MLP neurons of a small language model. Each row is named by its layer, matrix (up: input weights; down: output weights) and neuron, and shows model dimensions 288-383. Each number is 50 + 15 x the weight over its row's rms, rounded and kept within 0 to 99.
Before each neuron's rows, "raises" lists the tokens whose logits its output raises most directly, leaving later layers aside.

raises: "'", "’", "′", " wrote", " had"
L10.up1670:57 48 54 23 58 51 42 26 71 52 47 48 66 69 61 66 57 37 65 39 48 80 81 54 59 51 44 48 52 56 59 32 21 48 27 46 64 51 48 39 45 26 32 39 34 43 72 73 39 51 45 37 71 40 40 35 54 47 47 55 56 37 65 33 62 47 84 41 39 53 55 32 63 18 49 55 85 56 39 54 30 39 27 56 67 53 77 33 66 63 60 52 35 59 77 43
L10.down1670:09 38 53 56 39 28 46 67 48 23 57 50 80 45 51 58 45 49 52 53 49 62 20 41 43 40 33 37 41 50 92 61 82 57 54 45 66 99 48 60 51 23 84 32 57 57 59 22 65 30 54 27 69 68 32 35 69 67 71 52 42 64 48 61 33 61 46 46 67 61 41 68 63 43 55 46 32 52 53 48 27 64 69 50 57 57 82 55 59 61 62 27 44 49 45 24

raises: "cott", "top", "per", "onic", "tro"
L10.up260:57 50 59 58 66 55 67 49 33 26 50 68 54 59 85 70 52 53 58 66 54 28 49 43 60 61 64 53 56 53 59 60 79 44 60 41 60 45 54 71 63 50 60 48 43 62 56 53 48 52 57 28 41 50 76 29 48 41 80 41 48 71 33 61 35 29 41 59 58 51 58 21 55 44 61 56 74 48 76 67 39 64 69 58 76 32 26 36 30 33 72 61 44 39 35 62
L10.down260:55 29 35 87 43 43 44 41 47 39 52 31 34 63 22 64 22 42 79 49 63 54 36 28 50 53 51 51 77 50 33 43 63 44 41 57 49 41 60 45 52 35 61 89 49 44 58 48 41 40 50 68 51 49 57 61 77 40 73 62 59 52 66 40 31 49 43 39 26 50 54 73 53 53 33 61 61 38 60 31 90 57 60 63 67 21 47 50 41 58 54 50 48 57 70 70

raises: "ham", "don", "e", "hill", "hurst"
L10.up38:59 26 70 57 67 52 70 41 61 52 59 81 50 51 63 40 56 44 71 81 62 57 53 53 41 32 41 48 28 52 47 55 31 29 07 40 42 41 27 45 45 40 54 31 70 84 70 62 68 65 50 52 42 61 62 50 58 55 43 52 33 83 57 55 42 46 34 51 45 49 42 46 37 43 71 38 88 40 49 85 55 69 41 57 36 61 32 59 43 64 61 51 56 51 49 49
L10.down38:38 46 83 54 58 30 59 60 58 64 31 67 66 40 35 69 60 23 55 54 51 49 35 79 62 44 41 45 41 65 63 48 44 52 43 67 47 47 40 41 67 70 63 63 58 49 57 71 81 71 39 49 40 31 37 62 63 43 48 39 34 55 44 53 29 69 82 52 42 54 60 86 39 60 50 52 25 56 51 42 45 67 36 50 74 57 33 42 43 45 55 28 53 62 40 51

raises: "ological", "onic", "omorph", "istic", "ically"
L10.up299:56 54 19 44 40 51 51 63 68 73 37 73 43 35 48 61 49 53 41 39 52 36 77 38 51 40 55 26 53 71 18 66 51 50 55 60 38 39 42 57 49 51 65 32 26 50 53 47 70 35 42 42 37 28 71 34 46 45 39 35 39 87 72 44 37 38 43 37 44 58 54 66 45 65 57 61 53 44 50 30 41 55 53 66 35 33 38 36 44 27 34 52 51 52 64 52
L10.down299:32 74 38 37 27 41 56 65 23 29 63 55 30 29 34 21 67 39 30 58 48 51 32 54 42 33 61 45 50 49 63 25 46 63 37 25 74 40 59 61 35 54 51 63 49 64 73 43 49 54 52 46 30 57 28 63 53 39 53 71 64 32 31 31 52 60 46 54 40 30 31 36 68 48 58 39 39 69 47 68 72 55 47 51 59 55 40 53 67 70 38 26 48 66 23 36

raises: "cus", "ico", "the", "ca", "ci"
L10.up2534:17 32 26 59 66 51 66 62 63 25 60 77 32 38 69 41 22 63 58 33 35 46 39 76 60 26 69 60 47 51 42 54 55 51 53 35 62 60 33 58 38 52 39 54 71 43 58 68 54 34 69 63 56 63 75 40 41 57 33 28 45 55 56 51 31 40 57 45 45 54 65 48 40 46 55 69 55 58 57 38 37 53 30 36 43 49 59 26 74 28 17 57 49 57 57 35
L10.down2534:67 29 57 82 30 44 27 48 29 67 74 26 78 41 64 69 53 45 19 71 50 33 73 45 50 57 37 30 35 54 61 45 60 35 80 55 49 23 55 42 54 55 20 72 22 46 63 35 16 54 44 36 41 42 28 60 45 38 71 75 57 77 53 34 66 45 60 82 70 37 56 25 27 49 70 53 68 28 26 74 61 47 41 43 68 61 76 60 36 59 52 51 70 46 75 37

raises: "nce", "ore", "ult", "sses", "or"
L10.up810:41 48 45 57 75 28 66 49 25 51 20 58 42 48 85 36 35 47 53 27 42 56 55 35 44 98 70 70 54 52 39 60 39 73 21 72 78 51 49 49 51 67 61 48 57 29 33 29 60 60 61 71 36 64 63 68 54 73 28 59 26 64 50 24 55 60 58 44 45 37 50 48 40 29 67 47 45 62 13 61 32 74 45 70 47 20 13 26 71 46 50 57 49 44 46 44
L10.down810:44 59 35 59 41 20 61 63 62 69 46 64 54 66 46 40 63 78 45 45 62 62 83 44 17 74 49 76 33 58 36 10 19 41 50 67 71 51 68 24 43 51 43 68 50 62 19 41 60 42 71 56 61 64 67 63 35 33 61 52 42 59 36 62 33 48 48 72 37 40 44 21 47 26 57 26 66 43 47 47 27 49 38 40 41 38 46 33 53 33 48 18 32 62 54 20

raises: "ion", "point", "q", "te", "io"
L10.up1483:25 31 50 57 42 53 67 57 77 46 29 32 60 54 60 61 39 39 53 55 49 47 55 33 42 70 61 72 16 66 79 69 63 46 25 76 60 49 63 66 40 65 51 53 71 37 24 62 46 62 67 44 68 45 47 49 86 47 40 63 45 60 50 67 71 61 70 46 27 54 46 40 57 36 54 51 67 38 76 65 48 72 30 43 44 61 50 49 44 23 56 56 50 57 43 49
L10.down1483:37 41 57 37 64 50 42 48 71 71 62 36 48 40 50 59 14 55 47 45 60 47 42 64 55 34 64 36 61 65 36 35 20 54 19 44 54 69 64 40 95 68 71 76 46 50 85 56 49 36 14 63 38 63 46 45 30 35 42 61 48 54 53 23 40 55 61 54 42 74 61 37 78 32 37 60 54 58 49 54 46 26 80 14 47 04 53 55 05 36 65 21 63 29 45 65

raises: "heim", "stein", "dorf", "ba", "mann"
L10.up1236:79 32 35 32 87 53 86 27 52 25 70 61 66 39 39 57 38 32 49 64 83 32 53 24 37 48 34 80 26 81 31 58 54 44 54 79 46 65 35 49 77 51 35 43 65 56 66 35 39 69 69 50 41 39 47 28 61 49 50 30 50 71 33 45 31 48 50 13 74 50 46 61 34 78 66 82 62 48 58 41 36 68 51 31 34 46 62 66 45 28 61 77 45 62 82 59
L10.down1236:70 47 64 50 49 54 32 65 39 51 28 38 85 53 83 57 29 54 31 48 38 76 70 26 49 44 55 43 55 52 69 38 49 51 46 49 43 54 60 68 70 55 45 62 90 64 54 57 33 74 60 60 47 43 65 41 65 35 34 27 43 64 39 65 57 65 35 47 56 58 34 58 53 78 53 65 57 59 71 54 87 44 49 04 43 40 51 21 58 48 54 43 53 31 52 35

raises: "ard", "i", "o", "e", "a"
L10.up1536:62 56 54 23 63 34 64 45 58 54 27 53 73 65 51 49 54 43 51 42 69 39 58 40 47 40 81 45 44 72 63 49 43 40 49 62 39 55 53 54 43 24 75 48 42 74 35 71 39 70 61 62 45 50 23 30 45 47 66 66 30 64 33 63 49 32 40 74 56 86 48 47 32 78 38 82 50 62 52 39 37 51 17 70 57 67 60 45 54 49 56 38 38 56 62 54
L10.down1536:05 62 49 27 62 46 30 45 70 59 62 72 30 64 47 34 71 42 69 54 62 66 77 83 58 54 70 69 25 52 31 42 34 51 39 45 84 48 23 37 65 52 28 52 53 49 51 50 33 65 53 59 50 71 57 39 52 67 63 44 51 77 51 55 34 58 82 78 55 55 35 51 75 48 49 29 47 50 68 59 69 57 67 22 05 64 41 55 52 36 35 53 61 71 23 71

raises: "ly", "ful", "ity", "ified", "shed"
L10.up432:70 56 57 46 58 05 37 38 70 35 47 59 31 41 63 57 37 62 27 50 46 39 76 60 51 56 51 38 45 51 72 55 78 51 50 82 66 59 80 05 50 70 51 51 58 60 60 40 37 62 41 40 35 65 67 36 22 62 58 53 57 71 24 45 40 62 45 69 70 56 34 43 38 63 61 28 74 66 74 49 32 64 54 63 41 48 39 59 59 69 18 62 40 48 42 34
L10.down432:86 48 47 38 26 64 32 30 38 41 37 24 16 66 41 33 85 56 46 50 60 57 53 55 31 28 57 44 46 44 42 36 40 67 58 35 37 55 23 35 48 80 70 46 58 53 57 35 82 48 51 51 90 48 50 59 51 47 73 37 89 18 55 51 72 36 50 59 34 43 41 82 36 87 44 58 30 70 75 52 58 58 39 00 31 34 41 23 51 36 67 33 13 41 46 32

raises: "z", "dorf", "ze", "stein", "ä"
L10.up778:56 46 53 41 78 34 61 34 60 35 73 68 53 63 43 75 29 32 60 67 60 32 83 21 56 51 57 72 54 65 55 50 33 44 51 48 45 71 57 63 44 34 60 52 67 63 19 40 45 68 53 34 41 78 36 30 89 50 68 42 39 63 54 62 46 41 39 32 62 86 42 42 35 28 74 58 37 33 52 60 43 60 64 49 42 62 29 46 54 50 58 75 45 50 66 75
L10.down778:60 41 50 73 61 53 55 29 92 66 00 69 65 68 50 67 29 44 59 37 57 53 33 50 58 35 70 53 63 63 57 56 32 37 61 48 68 41 40 37 60 50 28 65 69 38 49 55 14 58 60 38 38 45 48 43 68 68 63 23 66 60 51 70 62 56 52 46 51 61 54 61 51 62 73 45 82 65 58 53 39 38 87 57 41 35 53 55 47 32 50 66 44 73 69 67

raises: "y", " between", "ist", "ship", "Y"
L10.up2385:64 37 56 61 42 56 40 55 64 43 57 41 38 57 35 81 42 43 49 49 63 41 59 52 49 42 58 55 49 43 81 52 50 66 55 53 69 53 67 44 52 14 48 43 35 79 45 22 50 56 53 69 69 52 79 44 39 43 42 70 57 83 61 60 46 57 60 47 46 44 37 36 57 49 60 42 54 50 64 42 41 42 71 61 35 48 61 57 13 54 54 68 75 50 68 70
L10.down2385:31 48 43 70 46 65 29 40 56 79 38 45 69 91 34 59 38 58 61 76 26 53 72 59 44 31 26 45 50 69 54 44 54 50 47 48 41 73 40 68 55 25 71 50 43 53 45 55 26 41 52 47 51 39 40 47 35 55 49 76 24 71 57 37 50 43 49 35 45 56 40 39 56 59 50 59 60 85 45 40 62 55 61 44 62 54 56 19 55 72 68 31 62 22 56 53

raises: "ian", "ina", "ance", "eb", "ez"
L10.up10:33 49 81 39 59 55 26 37 37 37 50 39 45 39 55 49 57 38 54 54 70 49 66 80 77 60 42 47 52 38 32 64 37 50 54 63 71 53 38 61 37 61 42 59 56 54 54 36 62 49 57 57 47 35 58 42 52 63 95 38 51 59 51 55 26 52 86 25 20 78 78 61 57 44 59 76 36 57 34 62 34 48 39 57 42 42 35 36 48 35 73 55 69 45 38 50
L10.down10:51 23 58 50 74 33 47 44 25 83 51 48 51 57 39 67 53 26 36 42 64 43 93 74 57 70 56 38 53 51 41 23 33 64 42 48 49 47 54 70 40 39 48 54 31 34 49 53 29 16 45 47 36 33 46 52 46 53 53 42 43 71 32 38 34 60 39 65 64 45 86 39 41 72 57 55 61 33 66 78 09 37 43 43 30 60 72 55 37 62 47 32 40 34 59 51

raises: "ir", "ire", "ga", "gal", "dic"
L10.up1124:59 13 14 51 51 45 58 61 76 80 61 36 47 53 57 47 49 33 36 46 38 40 66 43 43 27 38 64 19 44 68 70 49 45 45 77 56 41 62 46 43 49 33 46 42 55 42 44 61 37 55 45 76 51 40 54 55 76 57 62 17 26 26 43 34 33 63 49 47 76 42 62 49 86 47 88 42 56 58 19 35 32 35 44 61 54 61 56 55 51 52 74 49 47 69 46
L10.down1124:47 43 51 60 61 47 42 42 65 43 44 42 28 48 57 37 54 26 44 40 49 65 79 48 45 65 59 36 43 37 62 39 47 56 60 72 48 53 31 27 66 44 69 58 34 38 50 60 35 53 55 60 42 53 29 53 67 48 69 47 64 31 56 69 61 45 54 51 48 52 78 53 30 57 47 51 54 63 67 55 03 67 63 50 58 26 53 54 63 39 53 35 52 99 60 34

raises: "d", "hold", "amp", "ding", "de"
L10.up2479:30 44 76 57 62 05 28 62 41 14 46 51 37 45 30 39 41 40 56 92 37 35 43 50 49 40 65 59 41 55 39 59 33 46 26 64 34 61 76 25 68 35 42 66 47 66 30 41 47 53 71 23 37 42 51 47 39 72 46 23 36 61 33 43 53 42 64 41 53 37 54 28 71 43 59 57 46 54 60 48 29 61 57 75 35 43 64 35 27 44 58 66 43 61 47 30
L10.down2479:43 57 56 43 50 52 38 42 33 78 57 32 62 35 51 48 81 68 09 55 42 43 34 36 48 69 61 52 37 47 43 38 24 46 39 72 40 43 36 51 38 59 62 54 51 55 45 59 76 73 52 45 55 54 57 84 54 56 61 51 41 27 75 61 45 36 42 39 42 73 35 49 69 68 43 45 41 35 45 72 57 59 46 74 66 36 54 73 91 89 52 45 40 48 56 30

raises: " had", " was", " also", " has", " is"
L10.up123:52 24 82 37 56 33 72 41 37 72 49 51 62 49 26 79 57 64 46 44 32 46 74 53 71 55 80 62 20 59 33 48 52 41 51 41 28 42 37 38 61 31 52 28 23 62 51 74 29 33 37 64 52 58 39 23 69 66 49 58 29 62 35 45 49 69 18 55 34 66 62 44 43 61 61 56 57 41 65 28 43 61 46 62 60 54 33 61 87 38 34 55 56 47 83 32
L10.down123:57 47 73 83 61 81 50 49 28 61 31 43 78 63 36 21 52 55 68 25 70 57 49 51 70 39 56 64 40 44 44 47 65 81 49 27 76 38 52 44 66 53 39 56 53 28 76 35 39 50 43 45 54 38 41 25 58 41 58 51 54 82 43 62 59 41 66 56 39 36 78 56 51 78 55 55 40 65 62 58 56 76 39 77 65 42 51 39 29 70 43 30 44 42 46 30

raises: "th", "ter", "-", "table", "mal"
L10.up695:42 62 57 38 56 37 45 30 73 43 55 38 32 37 40 60 68 64 62 34 42 45 44 54 13 51 64 46 51 22 50 54 60 76 50 60 39 55 51 50 66 48 43 73 66 51 15 52 44 51 52 87 49 57 59 40 34 52 73 70 64 34 55 78 54 34 80 87 82 33 31 65 51 53 64 38 33 38 44 52 46 57 63 51 64 42 57 42 52 47 23 75 87 59 59 80
L10.down695:55 70 72 62 64 43 39 40 67 43 21 52 47 64 08 43 21 48 57 64 61 67 54 61 60 14 58 46 68 20 49 58 49 44 27 31 80 45 19 55 53 60 67 46 54 57 54 32 42 64 47 71 55 26 25 41 50 68 55 42 45 46 45 36 64 69 57 29 63 56 58 64 91 72 60 42 41 67 43 27 35 45 79 30 34 87 42 56 20 32 27 35 53 64 49 53

raises: " II", "n", " III", "in", "ul"
L10.up586:48 39 57 43 39 19 66 43 37 58 48 42 71 63 39 68 44 42 66 43 66 60 64 32 57 58 42 36 15 39 49 61 39 66 40 48 34 71 41 52 89 20 50 67 64 71 38 41 38 61 46 65 51 57 51 37 80 55 42 46 55 52 47 69 24 65 33 39 44 49 42 26 48 13 71 53 36 33 65 77 43 62 60 36 52 32 47 55 37 51 62 59 73 34 55 60
L10.down586:25 21 56 78 42 54 20 15 67 72 61 57 68 66 67 60 40 49 49 63 59 71 31 35 63 43 46 55 32 48 52 45 47 46 06 52 48 54 35 63 42 43 50 61 47 70 25 53 50 32 58 47 45 38 65 61 47 14 60 74 65 63 39 30 48 38 44 63 54 71 61 57 42 36 49 33 52 61 45 81 99 56 25 57 47 29 52 41 12 32 50 30 67 71 59 17

raises: "ium", "an", "ala", "ica", "ana"
L10.up2003:51 37 60 40 66 56 74 52 66 52 49 57 47 62 54 45 49 53 45 55 67 54 58 41 37 65 36 59 43 49 53 49 78 81 71 55 23 31 70 22 34 26 44 42 01 37 58 28 24 29 66 27 54 57 49 45 11 66 53 36 46 59 52 04 58 46 29 54 53 56 63 40 31 32 80 45 39 40 40 49 47 70 63 72 43 73 43 45 42 25 49 31 73 29 50 40
L10.down2003:41 60 50 66 52 40 48 42 07 43 52 27 38 44 38 39 59 44 38 64 35 15 61 41 29 79 56 71 33 52 77 55 34 34 46 74 20 19 26 61 50 28 52 45 36 52 48 36 53 85 57 53 26 60 48 63 45 18 42 46 64 44 66 41 17 57 47 41 25 49 43 41 59 31 57 54 36 52 14 39 21 37 34 55 59 70 54 57 47 58 32 73 51 63 59 57

raises: "ane", "ard", "ano", "ave", "hor"
L10.up2221:65 69 53 14 47 45 41 33 41 44 70 55 61 76 63 71 35 23 56 53 30 31 66 44 15 41 40 54 27 55 39 69 39 45 49 48 67 53 63 60 86 52 54 47 63 50 62 65 44 35 46 65 31 48 33 09 55 59 41 33 46 65 46 50 51 39 20 31 39 76 49 42 43 42 57 48 65 32 66 38 45 56 59 39 44 65 65 43 35 61 29 69 67 45 72 42
L10.down2221:69 49 61 43 73 74 30 42 38 36 47 63 57 63 41 48 42 83 63 55 38 43 67 54 50 13 48 51 42 48 44 60 43 47 46 61 34 57 32 56 52 49 54 85 62 48 61 51 50 53 57 51 35 41 55 51 49 33 51 47 61 52 33 64 76 37 65 59 48 60 57 69 53 67 64 67 30 30 57 47 35 44 55 24 57 60 22 51 42 22 51 89 59 49 46 36

raises: "ney", "ish", "cus", "ning", "mouth"
L10.up2043:41 39 23 58 75 35 47 58 59 22 35 64 48 53 76 81 45 26 71 37 59 44 48 59 37 45 51 61 49 55 51 77 42 70 64 58 38 55 54 27 53 80 61 38 47 62 41 56 58 48 70 44 59 57 34 68 44 25 58 64 47 59 22 41 51 57 68 69 65 39 50 56 49 49 72 39 50 36 61 56 40 58 41 65 31 26 57 33 36 39 10 38 44 58 42 48
L10.down2043:44 30 60 82 65 75 75 33 55 36 60 54 48 21 42 43 35 88 78 69 67 57 48 43 66 44 34 22 50 40 45 34 74 28 40 29 41 47 54 46 45 52 44 63 50 61 44 30 31 27 67 28 44 52 59 36 49 57 81 75 69 69 35 48 71 28 30 38 14 61 68 29 54 29 55 56 44 51 39 64 63 76 59 45 99 54 49 75 46 63 60 61 45 19 48 28

raises: "a", "ne", "na", "n", "non"
L10.up1046:50 63 40 15 70 45 60 58 48 54 38 53 53 56 66 54 58 38 56 57 31 59 50 51 24 41 64 47 60 83 58 38 50 57 24 80 33 39 60 51 44 47 43 42 50 44 52 38 54 44 58 22 42 52 48 15 42 55 63 74 47 37 51 43 66 38 53 57 38 44 65 32 32 29 27 61 42 48 47 63 49 50 27 39 55 58 37 59 57 81 74 42 21 62 47 50
L10.down1046:38 61 36 78 32 66 31 60 60 63 37 42 57 46 55 47 39 70 58 77 55 39 72 51 37 41 50 55 60 29 59 62 43 37 41 54 39 58 27 49 61 83 63 81 16 22 57 42 60 34 40 46 22 65 25 63 73 86 54 15 54 63 70 53 48 51 57 61 61 64 39 50 45 54 43 38 40 67 74 46 00 57 79 56 42 69 55 43 32 56 21 56 65 35 47 67